{
  "n_layer": 9,
  "d_model": 224,
  "n_head": 4,
  "n_kv_head": 4,
  "head_dim": 64,
  "d_mlp": 448,
  "vocab_size": 8192,
  "activation": "gelu",
  "norm": "layernorm",
  "norm_place": "pre",
  "norm_eps": 1e-05,
  "positions": "rope",
  "rope_base": 10000.0,
  "rope_fraction": 0.25,
  "qk_norm": false,
  "attn_scale": 0.125,
  "bias": "all",
  "tie_embeddings": false,
  "parallel_block": true,
  "init": "uniform",
  "init_std_qkv": 0.034,
  "init_std_o": 0.0075,
  "init_std_up": 0.034,
  "init_std_down": 0.00567,
  "optimizer": "muon_variant",
  "lr": 0.00194,
  "beta1": 0.93,
  "weight_decay": 0.063,
  "lr_head": 0.00375,
  "grad_clip": 0.5,
  "warmup_steps": 200,
  "schedule": "wsd",
  "decay_fraction": 0.657,
  "decay_shape": "linear",
  "final_lr_fraction": 0.02,
  "batch_tokens": 16384,
  "seq_len": 512,
  "doc_mask": false,
  "train_tokens": 122600000,
  "steps": 7483,
  "dataset": "wikipedia_en"
}
MLP neurons of a small language model. Each row is named by its layer, matrix (down: output weights) and neuron, and shows model dimensions 0-223. Each number is 500 + 50 x the weight over its row's rms, rounded and kept within 0 to 999. Numbers have three digits each.
After each neuron's rows, "fires before" lists the tokens most often just after its 100 highest values on Wikipedia text that the model never trained on.

L3.down387:506485611509532489397496492508442485475489488470552473442470613444564490463500540536353569450542439585483487484528449485466459521495552499607481563500467438449524544528481485470423632451431384487495487491515482413608474538486536504465500464484519419490523482538564458488479501456491495487500396498498456515541554547419573418532465570523468534518511523512557583584434540449488498504541449531511508535495420555416421488467565550535552540484488464523400433442452436582505423583483450383502516538478481546486606555475490497495493474528562475497632545515501575451467517482604430492448549534455476479515547539449505505476464497449453555476411505513471538599531494568619569514578
fires before: "\n"

L5.down148:495578530570523502560482454547564607448450485553535405488445510398573530460469450521523543462518549589477485543453601480515480598607531542477510484546485504322480479503523466505420453591552444464444460574461544524436589501460479516438426510599526528519459445518378530482507543519544489509474472619421488525493475509507502448638489494584509455551564563450572471478450514456553469554549599518466442570496512522446484457494457416518468452544518480530428475522470477477476523598511515491583534501483568541413531463508455508453484503405578427521536522501534484479384519504583532467384469513482530524424513489501567474483463481478438499471427495452602451486520548488461494455460
fires before: " ", " of"

L3.down157:500487502499458572578542578503478564549439521501510560515477563504537431522471473434450473449468493533549515580500528479495503493457481503595485457488460524467522544447421546620471374475514512457431562540530565527466600545525505534527361496489487388497491495419511426510399587542428480551484489512473435562569567434526418471567542488462495490480577520573526495505602512488636428564480505425425465455428482397410542437525505441474490519481494531554565556423521551461513495591479468450440469469491516438575500404499506509576465506486477521555531471526482389507556460503548390533430559516506564482435442443488468523498503446559571474447551547482553615503576500502497553500558
fires before: "\n", "-", "uz", "end"

L3.down23:478429452537439506544527535472518482487477458535437509492475550440525535462426483504521530446451553558469491532540504491482597474540503530488507426548462537419574457493513611473544442550571520527505476470442519576456461508454501496480513611444469519494528508422518585440512447492522497513534505517444531492572468446458533540499526498386441548574504507622477436534521557536395514607562553594445490441461520380501501524590467435543543522598495420611563442640480493493547386544484542420484495556453484538511583499509427456468467559545400425549447461475494493485569501523502409558501494550513412499531487429461490527456422590460536462482374456485425564577526493539564482480487
fires before: "\n"

L5.down188:465512534539513512331463431563563522492544454517547471545488494428534560542415425525404476599531453530500567508503504467503610461544382444500450404560484536331556570490473561481533463430536576426578444487566536537552439489419476578466454466518487404560543532509467477629482479552518500396468513516468555544464490486500423555540519571481529604581493531527520564531546447533564446444513477479533504516460557561481489526460572499519475474392394459529476558440485499422512545549544461465474458459489494522501565539500451545427455457432522600535585542552490477506478444413559527476511434489518550422521518536516485592524494533453475494488503449516479507487514509487532517429441
fires before: "1", "0", "2", " "

L3.down420:428551470493478447450466447477508542495525511525524551462429472509547422518465520468404570386500482544415520448461579484474495518444493534510557574528463505520468441556501532552496461515423541431529413464554449596596451522563556531470476404537389511525514543464410521506490461527559514486621578477459489426529454550505488475443494490529470544498444548502568467515520502533515428487504495550492468541534553447454490400624470419385543537520476559537509523573552478472564540617519462402475464475553503490542550471505533474512566548491576504481563400539528465463574465496430566544526548399453469499483504455480562512518307588462490496527425524494499552464485448558556622508500
fires before: "\n", "-"

L5.down419:467490492490544511526442547474545525491479484482458448500453567469521563511523473493568573407554529502455440429437487440516545512479492594400491511393564515477544454530540486497438411605467530482493467464450420492501553439502484472396524488584388459464508507561451542546560590505423566525516478545465504514467541536546537439596483598519528432552526505457572534500521479526428406544419530526525411480553459473463472471514492449583457505465561495495520626571480550401587544583522551500513440461502479541483551495644483460489530511408531444542529460585501490523413500475518449556443520544555588433419522531497510516501620501509567511419451480434570538466516428516437500386476
fires before: " "

L3.down178:525500430429493489521404431531492557498525517490538557595431437513476434330463485423539559584524539504471529422529535550544484502509461636485561441531521554525498373564529552538525456497479509532391465447466469554521457458539519449533525511547497538568495523539510557466531506373479495549486469555480464423456534380508505423498491519470527526542529465518490483529503484578432426598545590502576537486547498483553515440527476396452578501547460537428475553460495441512517533514629507577441495525494417567502516536437477404511483473529454482528479515555489499506428437479535576552498521483566433582539419449562475550461415472591510519516385592481446545499509487552512550452449
fires before: "-", " ", " UTC", "cess", "\n"

L5.down410:507478475391480527467539446482364543494446468510459484484512542479553519584527419517553428503489548477473450508469545524574502411462525596482490573534531570564520549521474540480425518507550454518440453486598572481519551477459458521556444484464525403542536430477505490515478403527453411420503423449440433649502550599551440519492486535555468540550406555532557545507451522545529451437516451507509451629568508437471545503517611506456515509578485449541540482473491575555501544522491495467563472529480380471511571506543523535537522538580460535368471495528468553408546506562515471489521447521488484492500502455465594557480339510423496456432474575472451446501465503521559426523491
fires before: "\n", ":", "-"

L5.down173:560556509525540489468473480453505493527526421555576460448399379483519602498460471470433541561544563499568583487482539524332514540558390462601461512486471494495550619487525542561505517513482569474505418535543533441489433457480568581572504524394461520560563543489505482528584506450499600503490479478510506454505483461514410442520435414509489542617412466504573536592504448417495410476526486529465510523471464523461428480514487562492516559499442520497519551405500491484533544474429481560539520526489486465493496515557411553519510414500585473483512576518498461483447519519501453493514559478471573511487430539506498479533344520533408451566405555563489453466500579429560440471544
fires before: ",", " the", " a", " he"

L3.down184:466508629515473474423486467457531522486448589494605446508490563390561570539531517648465548546512477430456528507500536504519523454535477467416419485486544479442531501661515524439527486508501511478518471449452446476535564531465445463566572501448451464504446547558449474441481507427408567378536471449497450541546503423514542510487436557485464476557451511501499505573485494487507589563558497502440586517447485491511512535576490494452571518472470509460516367512519523519441389602527483520488551505459457447535524463461537521544636568546562475463505552479449581493476513560557458436464529534475509452427455533511457448543557436438461544463496556523400581474577398527450535557439
fires before: "\n", "-"